Weights of a small transformer language model: 6.59M parameters.
MLP neurons of a small language model. Each row is named by its layer, matrix (gate and up: input weights) and neuron, and shows model dimensions 64-159. Each number is 128 + 32 x the weight over its row's rms, rounded and kept within 0 to 255. Numbers have three digits each. A neuron's up and down rows have the sign that makes its largest values positive.
After each neuron's rows, "fires on" lists the tokens most often at its 100 highest values on Wikipedia text that the model never trained on.

L4.gate113:134076145130106139126112137159186143096125130053128174141129215160112138183149154115153157094122153102127167098093122082098117155100089113129151085111155143129140129108121161170148083175148084099136130138114078147116052166132117128168083091110114100152150180156186069169143135116076087123
L4.up113:191177129129079070086172120135126101070137178164094116139124145056096150165114133181107168069109095087156139143094107167157126150093115093086134100105127143155167112187190163148181134143118118132147148101151082122092171131145081172077133062140120168117151136099139173172095110128119130088
fires on: ",", " by"

L4.gate372:131137126061073151136121104143053126120141101085121101129153117134094106114141159205092151179148133063210072158089118096132107174132132102109078179088100134132146124087103133128141130159135184142120119097136159176147141106137122132116125167177130136108169158116125146194093137122119141188
L4.up372:133148144151187108150104103127093126137133115066159093096068123140127124131123114155097080150125148131123114039162112115113088166178078157109127169118116148178087135148160129138091141202110147171138119065166138149100118089124090186181153116122183071104134138101128099130090135070158083127
fires on: "–", "0", "km", "5", "2"

L4.gate334:106146158150116133120107126098090093087099153060154126143081148183119123152106150128146158102155143149119154142094147118127091176129127107159083091060142183126116135075202125112098135098174065115108104170149151142142139103138125163207106126091106104080168149099198136129131122149127115150
L4.up334:134115060073123118077143095093129138128100107116145149146145147157168123114127170164154169117144134151114110126074116196082168154045114085117120138093086153108143090137139108062111145147146125080130067126108127177155138097150125161244100165162166118121158135088123122101171101123176155173
fires on: "2", "–", "1", " from"

L4.gate473:133152142180135128134165093188147164168157137166040130116114103089097036120117059123145123144112147111153126028192132161054120153098125135127128093144104173156134168138084158112135107123094183141125141107141121156144102159106160120134079098111181168135111131124177154186124099137112178070
L4.up473:184185146128181201191105120187116107131155191192069081177119141072108128135151141146109105092095113148148114143169167091113124127140073139140110119127142177158133173108126162156110112093144134169144125176161061106115130157127124120093154107136112173133116103109175158095118179128115079115
fires on: " he", " who", " when", " He", " since", " Ste"

L4.gate522:106112117128140144140128179140200109134183148165172071118156093064169129101184127096119103122182118138143147053149076194094115099141126108126125092159140155112140144114124095110096090153115152084113105083174097061136052144155091138121120142101135200156155109108115120103132097141180102150
L4.up522:116086160096157125150091127115071137179087136075097052132071127147125140106159165145068124080144092151130077155140151124143104148149120126121128051128194118095110111163120139163109162123062074134119132162174151127140121171178070089132135127101106091144104140140054147149128103125137127097
fires on: ",", " $", "\"", "[", "n", "$"

L4.gate16:167081158110128097076141124114141138170200119149133116144125143095147093159150146123139162104083076096079085134089107155165146105109103085129120088159084107131115125144177108209105096042103128129073123088089125120080155127154158180121126135125151187159146150062139140108124190101158065102
L4.up16:152132133044122143096130131192172171124207155170192131077142124113112102145120175116136170136102115149144108147154131131112061059153136137071105112115113138163115105120106154195146106115149135153096134162110081157076160148082152088127157098147132125162121125103150109064161143154112134121
fires on: "/", " dis", " on", ".", "o", " –"

L4.gate469:151170127166100096121088046139160123163150147120118117144137207097111109141143172159144123167210154096135137084110114192137166104114117100101058113123110114112127173145167120137113144152089153165143123028103084141120147164163143152124146137126076165160110102143135199152168156049178136107
L4.up469:142174100098157182077066085116146152059123160113090135122076195099080094132149129165101082169172182084152168130117100183134168107197117109119089091075135071106113157138121089105124139123108148078125127132131125142156152142145148140149203092112093166176131160121139180165181116131139128190
fires on: "s", "1", "or", " I"

L4.gate415:072090167144096143094128059133141082154118148121122121168162117164151121087149139166068107158177084140179105171182101139102194122092194169139105122102099146128140111122163111084170109159139140182140132117145152157108133105111154162146140075098159134127115116137158226090078117086147103100
L4.up415:105099148118102107115111077177106080126136177134132121115136064172223123129120161122098103212102172125145145183164213132127168128116151159119143105115084134106155141098104097160157133073135121145114079129154087127154095135085122192209124131110128169134124180083133141130092154152129075169
fires on: ")", " debut", ":", ",", "f"

L4.gate409:097176081116079197119160106087101112185195104044161141098160132135084161121116140108131149143095150140142152142095178141133168137123127188174105109123104108174101147081122155138083138160116070141119126154158155107113079125113147190139139111086131137158154175124111146072175138143161101097
L4.up409:132144145107142088119104095059147139152165135148174107121105113123118116181221136137113095099134166113128168121126152127170117122157084122118097125068139094071096203104084138144061184158129162136122129131131120116115143191148089078094160163107127105144046133141117066140115159139139097151
fires on: "0", "We", " film", "amp", "ting"

L4.gate277:108131148216081071126087082155123154107102170107102113106141099152097130173135156158177137159135078130158158125079167164135191137083154144074145177114099153141125143118134135145123113110120143099100123126168108139159093147169100118157144104145144144126124084120179155135156144168121079154
L4.up277:117106115161143165143058107180128099101136121173122203115168097101138139154184190162101111101151108095131147097174111170161148077116129145118116120147091064212188137090121102126148134081097186062157131189128088118164085160130093158166121095092091121147199187091116116092112148149085133154
fires on: " and", "s", " while", " but", " its"

L4.gate40:212114166120132144098134123113125131130164157149112160135123141162130085190196113098053120097111119115096125104102122122126109126042140176126114103159121129126130134091135173108120112137088083163118078171083179135132135120082151046141131134177150136166110124102121110098151165103200122141
L4.up40:124141166103162192110172128148147165140103095055155131179121142132130148149097141098118136163099141127098147123134156106177110151146117173085128077174165116122147180118155121154129171074188114125153110163088109085129131095149146149148136155120146085126111135096097094055191137116108094103
fires on: "0", " New", "we", ":"

L4.gate249:179097121113108146118144192133090119131208054080158156120147108170143125123168157095145109094135123153089110183150140121121158193096192187153179144181098136130163134109170096129137102044067074195150103134127126107131076108105174173145111177107069142128194136139102163145147155110158124155
L4.up249:080106146126175179126066099156168127179134115132138198148127070159132124102144132194091116063161099134088162084131180132130095127117104132155096083143111131128114142099178150165136118127143093111129171179143133180121128156103116007148114162140142129193094123160175159150167070141113116172
fires on: "s", "es"

L4.gate537:120120089082111106129123152160176134119149131127150114086104031113084150104153184206176186219122093139135108106115071128124113131100120128168142072116112099170093048085089066073112100119113151137100107075220152095132142147148128144107111123061077120142105118169123095179164104085129126088
L4.up537:169131110153214110134135129170126171183140121166131142129195120143133124128130178120089112133129102120115100119083127171157115098133132124165146102078123132089158095143130114144130118132091090106059082073158137087142104121099146105142069146094078062169127149137162103100107119145163103126
fires on: ",", "act", "n", "ist", " people"

L4.gate3:118128154138077177154140116142150150193131163132095130091145168176084072083164165183101143109101101160134114120058148155130101172146167151113139164095128082123131019124134156076091071158095133134133149103088123126081150139192137166122134126134139162103161106097128133141103152130125150099
L4.up3:150135085160134108097098102152111159181109171120107195068123121066098157165121140105131127111203110152148146114130130180156148111110112156090119102130098162078185108147201178101117107114113113165173100127119168147067065167094125079167181112085133133108129153174127093132150129047096123104
fires on: " is", " was", "),", "\n", " a", "2"

L4.gate213:135082091144100104096093166148102201120119084084136115114099084140126097185113143100129178170150092187119158148171083157104094093120080151130136127178047132164108138159114158084110112099132147143102118151139161160114090086179108150096109094086119098088156122145127152122135173118069087134
L4.up213:121123121126118108094105178168150138114139128098094143142087091116146125177064138159132168213144149167100178140184054122101129167142053153141117115171114153138149129146078127109160119127144180088118104178114181192147107095171066161097113109135101074128120143161164110093104186122095102154
fires on: "\n", " (", "\"", " was", " her", " |"

L4.gate572:129138089139130131155133176117122159127074116103153076126146115196103061157160076092113164174092146128141166103056123175080082120130120152135128152129105095124113068130139116058150122125142094179069184048122108171083130122117140077152065183143161149138140086116153113093182132110160145063
L4.up572:117129108102115154095127144161097115144126126104131126127129093156074110146179073119142097124140155161187133087079115157070096114143115169131108102120105097120165077154135079102114122108118103179099218064112125118106109162049135127134041170122171156174165062106187128083182218096159189108
fires on: "dy", "y", "cy", "a", "ne", "ia"

L4.gate101:136123070094127097124101156106104100131129123175123162138136147085104082168113191172153098097126101074163101171173142165116124147092064116185122077139144125148141145129171112077205123139130167129174160124094109129174105143150127101105152109155115166102197121113144095133130148123110133168
L4.up101:173103110139151144149127148118092100140131116189120092149109064082079137131098124159137163109137110151145150096177141097124125118192114144144109135111097168215136178051142171122108129122119187111089169166134186177085166120138170100118115077091118090102123153117114136094146130113102103117
fires on: "–", "/", " and", "-", " November"

L4.gate184:144093127143087159120075135170134202154185120126163077141127105070133096132165102088090159155128080104092134164133083177133167078074126163137083154105162138171103105201075118094122061101129078109099140109160108102101149196122144180093141151138122154132138152130174195081124108091144091131
L4.up184:130161194157140167148118102083100124105177127094095194128130152085102108131130132163112097099035127129158098177090200119153104192123118160189060138119159103141118123149083109138144146093131134100063169124069126143115121119174086122116155145168096125109119110093227144135106152124158087133
fires on: " to", ",", ")", ".", " United"

L4.gate245:124105119159092138157150104121102156151081096108152120183152139171137083163120159099200111111111122135164227187116175092076127122091170129098150090131114137173121102152175078166144099046149124069129118138145114146173143177143141109142130125121119124157141144123160095087169134122075103129
L4.up245:134096153193058107120125108142190164095153120132120126148134096109147078132122168127129100118127158137180138123122087130064148179110142124123085142085141147162127188082136075137115086104142112114127040199126142115151100122159155137145139141162098133117126154140154179100046117083117108172
fires on: ",", " as", " like", " and"

L4.gate55:100147127180083071177089158165132123173152157070139152149140157149163120101160160123194112148176161097113163125106153164117095132130109138115141101196102155165119154106141104124109108132160133125171112122139146187125082207140040090112109176111173118167144092197106092108156113100185095191
L4.up55:137144153142115111145093165132094143113097119151185167168202116133165153129138122149088103077137136164093110161155167130111121082159106141120151110124139190135111121131234139098040101076167134144105127164144152133124137110080095085159097176065116129121132128051130099157104075161133116163
fires on: "s", ",", " review", " and", "|", "\n"

L4.gate457:164143142137124094144119144141149119161149145053106124151114126132081102116156134170138135201131108204098097114132161175103129113110207110095102097154130154125117090124192146141094198171080121165096132114102102101109155146138116116164129165100127134085145091115220151088145074118162131105
L4.up457:153129147114210128107148161108146098111122208094095142142143103099106117143138108188117081178067124150081104132131158110123132148129164117123108102081141151107171093126160125147165114154099127088044131151109096145098173129083075119121126180131118096132095147124157139110122125187155105097
fires on: "'", " Win", "on", " of"

L4.gate269:056123058190135193100179087114099130167144149097058106176107095139086186090160191157151106111114091150141100104147137164115149118119071182123135148115151064166139120167141168089193137155117140106147120117155144149155106125128114146142095122085148071125155086132159156159140101075076135121
L4.up269:110125095135215099150144130111097101123125161081115079151117107093161123128074127143136140104107124141137136113058180081140123143148080168089160157168121168136132117154138097104115089159156123140102153127134199084148137145114154154073126208135131087153139164122122122189130137045111125110
fires on: " by", " to", " with", " from", "0"

L4.gate332:173117142170125089090120116101182077169155066128135157134145100141156188157076115115129120142156120137117179148095106137117193150077145120157140136142137118132076093084095160105148080114144159120115126114108174126064188136143100190152122070124074122165172134089133189195119125217144085090
L4.up332:136164111145130131115136154125122071129084121074159130131151174112138163126137151127116162143126130125173134133193068132092111154131109160132196133109136136093114082095109183110097132091113187141147104095122149139067116069129057116106150125095105181161121038152072166141135168176123108101
fires on: "2", "i", "4", "-", " I", "."

L4.gate41:092098126142187148132159112194091134090148137141089118150134116131136082106122154166142176106152044103120154132104068104064165181131160105169131126130108116139137189160152162102220154112125149127139181115070127131105155053150092087150100068151134111100169139091125136156127097171110158051
L4.up41:120125148184134106174178138162178069159111115118141162113049126112062121149149173118113135127147133183150103077107109138065137142111142173114141089103090136166105139149162105151128139135139141049153138085127094125128206097103171115161144168152118126101125112085161109105101119094112185086
fires on: "–", " the"

L4.gate565:170124093188123148114099085178086143114142104104094145142160086117067143096182168109125168079163121156117110128121163163127131115127142123148090133144122173121119160146177133175085135064142200152093122161133079168122130117142161108131131137141085105110115151124182132109102050087130063186
L4.up565:117095118083128136157122130101163160181157123129076123171091105126108147098151133129108205093159148130088089157139159098124132110119142142122126104115122127061116126115127164125106095145157197086043112162101074129110148092095105156179125065145145127111094201175117129145090119119124089099
fires on: "born", " born", "On", " of", " founded", "'"

L4.gate71:205131101145059149117154110121193048090142100115098123210161104082116080165080157084126115160132143136170122156119100118111153114129142139197126119113113180115139072113105125127093141139093179128129186084178089090075149155110160146178146089081140142133135154127183152150121143055123132101
L4.up71:175172106140087092184109117107074096107193139110056150122080130136105061175101106099113139119127137093099092184104173163176096121066104146147189132188117160130186132099138159200171140110129179123099113136111107183074140142115108135158140132118142138093108105133170181084108130152096126134
fires on: ","

L4.gate203:087148157151119122129083102123060156158136119139162136100050063127118168152142179148165164173124109108123138102136085154106103122153129139113081195153150110124154157095092112140101116109170160121124110083112073127139143167173125142117111155106100107117234134116133155117100172146132101108
L4.up203:116178154124110113190132092169097158127141094186143121111136198143125111154170126155128143031156100169100108155140165154155222112094113172107114132155108151224102067108130098147134119153116062135035161136119164127080132136142073123120119150085064148156117106127109158154152136150132165131
fires on: "-"

L4.gate512:140164082153110132124137146191115112121067153153122109136101094097166085103082141082146150150167086159117165131140126181128143176050107136099094117125098129125149148135090182145131147087134099093098118083171076129145165172182110073168158124114072140134130054185143127142126103143154112125
L4.up512:176101126106120154129115100174166135131102119117166142131079134122143127142095187153092119159107131093175135127178115146111057105145156112103134102117114137142156057197141081096168130108119191134170171096076112160196134154107068144142148090157143135145117069166140129181139144098129137179
fires on: " in", ",", "s"

L4.gate465:108148141121093093095141118115074201071108150117134117093111122123171116140183138098122124134129110158182170110101095176134152074192117108125110164137109162128126064093122151127065117115135075109167108048112153157095098101149104174182115106123110161117154081142137130143138078115149144118
L4.up465:098137115175087143061147116160098108152116154084129075103150115112119167137139126187192140161148113080100106097119077155116122130117150148130076079136079149142108154057175135112144143176124119113170161128141054127145120143065160089136132153152102115151147132186120127146201118136143184177
fires on: " his", " their", "s", " His", "8", "2"

L4.gate107:143153089137134146059164147152082161174142131094142183172140123096148153151135106081140165095144149134154077177079134118143094150135090170167106093143157139179125140151098131084090113087084084106073080160177158107111080118172109187101137083104094123182149138128105141102133092139099082139
L4.up107:196114084158124120119156125139064102123131130156093133109115104138051048059107114151163142112159147120146137127161195121104127121108191119184133083145141085145141150155148147102133118137121123122082135143103160100206122112139148143147104090104138099113129107076132109122139158166155170141
fires on: ",", "0", "1", "2"

L4.gate24:127121166189131089190177105087110106154100153067128101105140183115129125164077136160092148150113117127137132155077115206109137133126121138161103136106120171164050106098102139063087036122091124128070142077122114098085160091156154110118138078099139138091133106128150119199142109117084088094
L4.up24:101146047102136119198131153105133121137132150127075115109149125131170142169121092100107085150100127167083134166129130155107130010169204091165142109100114111144163098156145192112081078132098112153164130062142111111105121121102196144122131161130150126111157152101164155102115148147086137060
fires on: "ologist", " was", " footballer", "ist", " debut", " is"

L4.gate300:124166095135122100112119123144144155134147185157140125104097094104114097088119121120171110089147105116117142120101116180119122103190125096107089125179135134144108133154142038136124046096107130171122178153104220125104101119140136164138095091068114163098082153127168178109115144093148190104
L4.up300:169070149093174158181011140074126121140143140087188144104113143152147136133175118146125128084120088141121145068090119127164108126119080135121091139126179169091130195089171082096100095097122094122104146112134142089110109107099148163101165171164156124122122163111142095067095143128184100125
fires on: " or", " and", " as", " is", "pin"

L4.gate297:134123108153116116098189137055125144183140070111061102096131118066129153141155143122147107137133163154147116083099142149135135079148107120124139106148173101236143132071074180058168144139106159168095109152143074079113151150138153164040107159157102102145169132167143126124111113086137118104
L4.up297:089117170151141143084138153139072150097148116056122077118118089096144103155196115149143180090093118080115166101166164221139167132170107105113139082138097180132067150085193125160103151124150113106139135118068084184148100142154061100092153105139091108132112146088149106175137112098090152158
fires on: " received", " to", " described", " purchased", " released", " by"

L4.gate439:073157130127133143127126084122192181132083147134120115142149152122145116150148131162158119146125075096132153176082133142065111130046126131128098094140136134098134163129136138192145133123116057108153129127083133129163106142148165181176102097127072156149152155151119145147154132113124158119
L4.up439:131138110138120103151134137149120114115145165094184080142178098132184113116136175121142125116128190098175137143123115131126110121128150156163152082079138156156108106147156020150149118023134143117129111117104140159163124110090143110108128132087086100081103117179127157180127187136130124173
fires on: " can", "),", " ex", " as", ",", " to"

L4.gate312:085147102126087114126158152157137106132138132094074144071096091164087129091118153179078121159128076089114144085131175140119129074161173080115134142065119193187108172154133146093162056170162174101113180158112156154131146084139158123096074081166181131129117126121155133142102121089135154064
L4.up312:167128135143165186108149142109109128092122093156106122153116143141101150047134145139121109152084100150191138118113199094070061080164073110160073133125171096098087129183110183158119113122131164133124088134124150093165119110123099113099149100130101149151192151150131151098152090141125057094
fires on: " he", " she", " his", " (", " He"

L4.gate528:154114157135112129112132016148113071136129133120113139116113125089096171149160228118146124152112156127129127139115076158091123146119134083091085057088037156126122145155083079148125144084134206147138219087148086109149101168154165114076126119102165092103147133152131150154122118126123139142
L4.up528:202192091094141139173093108124182119155142111138087107104069137062164145146127078142124131162095136155131096134160138150107185138056103118157085131131138167061095189171195113077082125137109108124059107135159142080156133117122130099105122065088161069207139137118152169155193066133125116142
fires on: "-", " (", "r", " in", " on", " was"

L4.gate154:179100147101157146119102172164134188121125165095131118134133106150136113152110147102150191090128064129120139142125136132073128129149113109108117068131099200157059140084143136126084076087094119124151172148180108169109139149141107153123147138065073118169100154102076215116161118092154078130
L4.up154:185136176094128167145157113139096144153158139094158144093111182112133136125071081160146133173111120142063104142135100119098148122107110174120086126140130160115096146108181155141091121179145124141157154184140087151117166163107086120201179106104182108166076164109115123093097127182152110107
fires on: ".", "%", "\",", " than"

L4.gate198:113114170158102167087102101108131079176089114131181148214169157120142176174119160068113146107164140091141113169184168119106116194107089135085101092119111119149105105124147105116136140165098107151083186113080120139177133120112120133096129111103149076133108125120160122148161189122157080146
L4.up198:121143173117149059131162108110108137135149096106110150126130138089108131089095130103210097062127124109081108127123117074105119124096110126119139194151175098159193176114069153117134082153115104165137086137058119096114120128139141117145149094150128082097049083174156099175173166097109124157
fires on: "0", " —", "at", " American", " place", " Republican"

L4.gate93:098139127112132142177154125187182131182090136046109165188136078155106133094151156134125113128097111129155189171140138148103116123075133147186130115109096129110127103123124075109154118113147113133123164168080148139148130097121144106189106073142164165125118194144148168118130130096184112113
L4.up93:110147124105128141139085211147059151181142174115157106114125189131164145115146132181129079089160104167110127119137121114111118093111104121161115034138150147109119143036036116108104126200129182191126133167111124115166133150191071117143149141124101068132113193148103121168134116093161132137
fires on: " is", " as", " Wei", " still", " to"

L4.gate390:093094130140141171122078122107114202178151080162166130138123032049106096108162148092109107110155132141096124146160094153114164134152133181160075068133125181116127125151185141136142086140144122124066174096099114164168171145076080161100102093153119053114163128086171155126077113147124084117
L4.up390:196116131112135107104177127142126120146124137105066114118102120088072085119128120118119135122125137171099113097167136202113237123119158148116089150186172114159154151091113121118087066176166164145099092164096199110147137133119160166161097201124125053083117160092113089209129143110089152113
fires on: "–", "born", " race", "ed", " by", "d"

L4.gate388:154083124099122145067107125161138167175136089115143185126160056139099152058148137120113085128094131138116159147091107189072152122181133176153157161185125067099133104141122161191097121104129103160119198179177096162115193081147091101142109077091103146129111107125191147042151117177141146110
L4.up388:100184106118102106134149140152150098105119121128064156182092105179171113182144111122062137139142160116125149201117076123194119100091077066143099135111098143156097124142061131069099095132123203141164133110122116163055135170137091107123087113140199147145155087091150155096163151168156134077
fires on: "y", "dy", "f", "e", "We"

L4.gate220:165083130131146110109105091212090109114117064101194117188113069121098131047151157176139195105148135140134175137123142130119106110132116138143092162143182127117132123106112149140124143071117116106150175147158206179084110129144142035103105145115131127127056150120053100156156057105197079178
L4.up220:071093098146149186164151140105174163094106112158155165127129154154104139151116146126095136129061155104124142096088173089183136147093136094141120166112143124110147116164141146133132158138117099133130114116162121168060071089132130074155123123131142107180094207149121036065146119095200084132
fires on: ",", "History", "0", " History", "Geography"

L4.gate347:141091145114137109114037085131184155147081136100135117104046143126142102152153127103161159124172092142101129102156102129083151082102118122152141120104103114100127118128140132105110133182144154190151102113134112137115084100152145121140107101070185164150141135212161102210161128102106121112
L4.up347:102147066150179101109170143116089158157139100161133120173132117072109074104161100159096111126105118187087146133047117155104178149126175139123105114185145125133141118132150147111087093131089127161135100133145094129080164127112111126134126101179142115110122149128138151101125104083117150089
fires on: " was", " is", " (", ")"

L4.gate25:127057087206121157122145044128120081163149123108047124173133119047155113117111170172146114134150109107103131151137140125133099130124127124179107102156126199138143174110136214166088127104085142105147203163130068132151104219139134123115119092110128120117145155147166168155130100131097147157
L4.up25:214166134110180112151091086124161108170145095087113134208069096121130091115124169166060176089104137078161119126188104121167117153077104108123091137140151174123073117091171067116130115145109176172121148149102115103128162090123160141142099101107175153174146142113183111113084099101121152138
fires on: ",", " to", "-", ":", " and", " of"

L4.gate553:155100084144095163090153123093162105171125161160103135086145155068165159152146104126101116096130172045118151042153135105152082157151141172120134104139107102133110129087143148120075132091115142172110125072151114112119119213153070119142124187115133163157120134137133105100169134167166128102
L4.up553:096099133123159109115151136141144115119151178080078136123157102129138146095147111094126095140149114098134103118105166133150149095164138121178157087125081123086085109063116126119102164150108155148070136089177102119125122198143128097160144128117124144153109128144126173202118139093151151068
fires on: "\n", "In", " In", " over", "R", " more"

L4.gate230:120161105165122176143132135149133162211162138152161131116131088121127124111115146107190136131125125111135115148127147169061043136079152146163120103173090116124113076089123165165133146110116154090169140107044114136135093135095126168218140125142119189151081130200095179114135131096113140119
L4.up230:184166134113087158132128038120098060108101110108117106140157124095086154155154160106115131169115210131155091115111175146128120123190136135123126101110138068142125124059113129117150099118115186158125089169105146112117133112103116139160186098156144183117101119077147170148087104073110132255
fires on: "0", " as", " As", " and", " is"

L4.gate458:106147124125113168132071159145096132137142160103098157162140141146120180115133124114128098182156111216144174162101130141167103127128077131152109137187120142143052101105112118074157154105028125117136140126162153134019130123138124156116060133143116168068126166167133150183124118130136031151
L4.up458:139063201105125093146107148120147067124135148095099154188180151124156188099097102121141128162179138193086144105100116136144161139122093065079134122226149115147104126124085134123145164168095121117181056155151144088088145135115159142058171187151110125109119173103107135133140100119171070180
fires on: " was", " be", " is", " became", " were"

L4.gate352:178138119117160147095162154122127130174129087107141139146157077186144146156106144113195172087134115121157089139153136066124084140107115138124117076154122179180132116111159146102109140076077149198163093102129151084130119106146168135139123129122070079132141101111144117045187097119125047139
L4.up352:158145176121151174154124092151154097135113100120186095123120106156133154123049099153129143112113169114105049102134115098143145156116075177071175119142113208147159155132122125136134193151087114136154123125131080107180160104149204153135103135126107107090092124091197100077174138063200126139
fires on: ".", "0", ":"

L4.gate490:183026152127092126057063105153161109167089118032060154142099148150158145115121085133147149199106077146084109113178094147131122164102075145126110130139081146161160093198178166140095166099164134148095136125078095107179126132153147128130116059157096109120145068094140122131108128119133172122
L4.up490:197085213077153123087078142134128092098133158081135028139169119146146124135041116132165097131118150137149122170156112061128139141167124128137149143103109167152077056132153122155169127122116133100083177097102111106182150074150124149082129089132114110077189112136124084101131116189131116085
fires on: ".", " ex", " Ex", " post"

L4.gate309:111130105118088115136106122163108132142070182176117094106042145067131172126120089147109158160105151132109125065140124147141186142147108186096114060158070118141136141157140112068094165110050130172159131134096160170125097152165100148129108115076145176167146072145077140101124154124139122131
L4.up309:156065147112116136127121107202133086101111148091137096116128162122140144114163127133119175119104183108110106110174147147128151155207091153073130100138181136111117200141120113085136115140092143132170120149086198165106107103109179196133073122163047105088113142109085102108175145155117130110
fires on: "-", " ==", " for", "7", "op"

L4.gate400:102124095164098124161117136126132144133138137107123162061155160152093121147102172110124174155129078143086158130124123145145091127103159101077080069135134153109157103132146174203158118096154177136112094135036134159127092168179110128117059145092089156153162113115092161110118116113114098113
L4.up400:058157090108190110133119188095103200090140136096096130099155179107112052151105140094106156138147156102168131157100153076098067198121110122123118163117165121114048092149093129130155095137130113115145132156125125108147166156088135113137129134117104118097170138130126121057156134138125138154
fires on: " on"

L4.gate422:088102090136163122093099102190096151162196126115097074097181055135078120138169154112071124096087098125133150080154098136127165122127144140101125147128137127114148031141145131151143164089075154127145106056157142198164135091119118114101089103127166118130150110101100105104074145121118153101
L4.up422:156144102155085069125178106095140143126069148131153090174193152117224159126120122118135190124094131112119145148115106141148134115150152137163072096100142093106085125141128095118134085135122142117100165077114128208112109136158153110118104172164120101173078104145156182121092124170206177112
fires on: " his", " His", " her", "u", "cu"

L4.gate19:119120099152155133120137150101104165149095166115139082153145142116147178151158097128168162122135145142097136110059174181089177078163141108191150109099149121192109080115130150160115116123133125149121105051127115127128085148067102117117107143118155146121118138101119105142125094086145103157
L4.up19:164083088087151161135098176136119171103142163145176128161141145165125119116116145091114099128185102076148119131095121140148168097123101139114088161171121119132109102122047097105144082149130117090109129204141104102102136096136122096102154149131093128123135115129151177144101104142115069155
fires on: " be", " is", " as", " a", "s", "ing"

L4.gate374:170110125175100117123127147141147168144132138098154168138105108156166136191126076143185135113118184114139164093116111147127124137096113138119072137125114103168084097155085150118141108081060183189132137148138170102133079104097076163141123114091076186139101113136114092114133125083165095106
L4.up374:084125066132100088180138088138150149159087100114147097150137152146132075116178153141136122126084135096165170125121074121104219143074187212103149171127119113149131106146157154078111116153093124160160129123100161099151097134079112127149119067102149166113108142174102089148182122150088161051
fires on: "3", "4", "7", "8", "5", "2"

L4.gate559:109094081162181131140133092127135166185083125108104140168101141084173141090125131133104121112174110107131113108061145154139084135142116138109149077129190112134190129213096092138139116093090121097051173096151111151095159132056126085128139140116131097147136122134137105144131119090167074110
L4.up559:195126098182105137166131079188167142102092125137104108113129127107103082126116160081143147098099114117138114106131114168167134085189092158153175160108143107167102110159120115130137100115109109130195144068099114141123125181118109137182167124140150186096142103112161128100063120134075119166
fires on: ",", "1"

L4.gate348:195061143140063082134118106116090129180162117129084154094045140126102135119156145140074099149144130131183124083152104149074134179128104143140125119115096165109126168087098164145146081107150156144124154121155171167148095123181136102165070152098172124095158123095101105155132167166112118139
L4.up348:114147139163108086144125100133098096074115203117170071173151099114094104150063139147158197116201136157132111103118108101164117104130175133121157088144140101176118093124133146131140133169150156155157182137156155128149110175133095121149207094154119077123072177122115169162121132127106092131
fires on: "\n"

L4.gate396:182082085068144142120097138108122052167162155097068141108124154094074136161151151050062182153150109089108155139037156158130167107142137072112105106138150094096107074115157124158092107103106139133106142149169078108089126183169190157132142154137105117147111141108167155126128117050103108161
L4.up396:118189136136209146132150068151141119108150177084090095096114091131104092114131150102181092107128101123091092145079088127155142103125101124173163095152120149134104137134156152126183153171148154152136075159123143094121101122121179098154136070195156205115115148127126138113064082080101128195
fires on: " in", ":", "1", "ar", " on", ","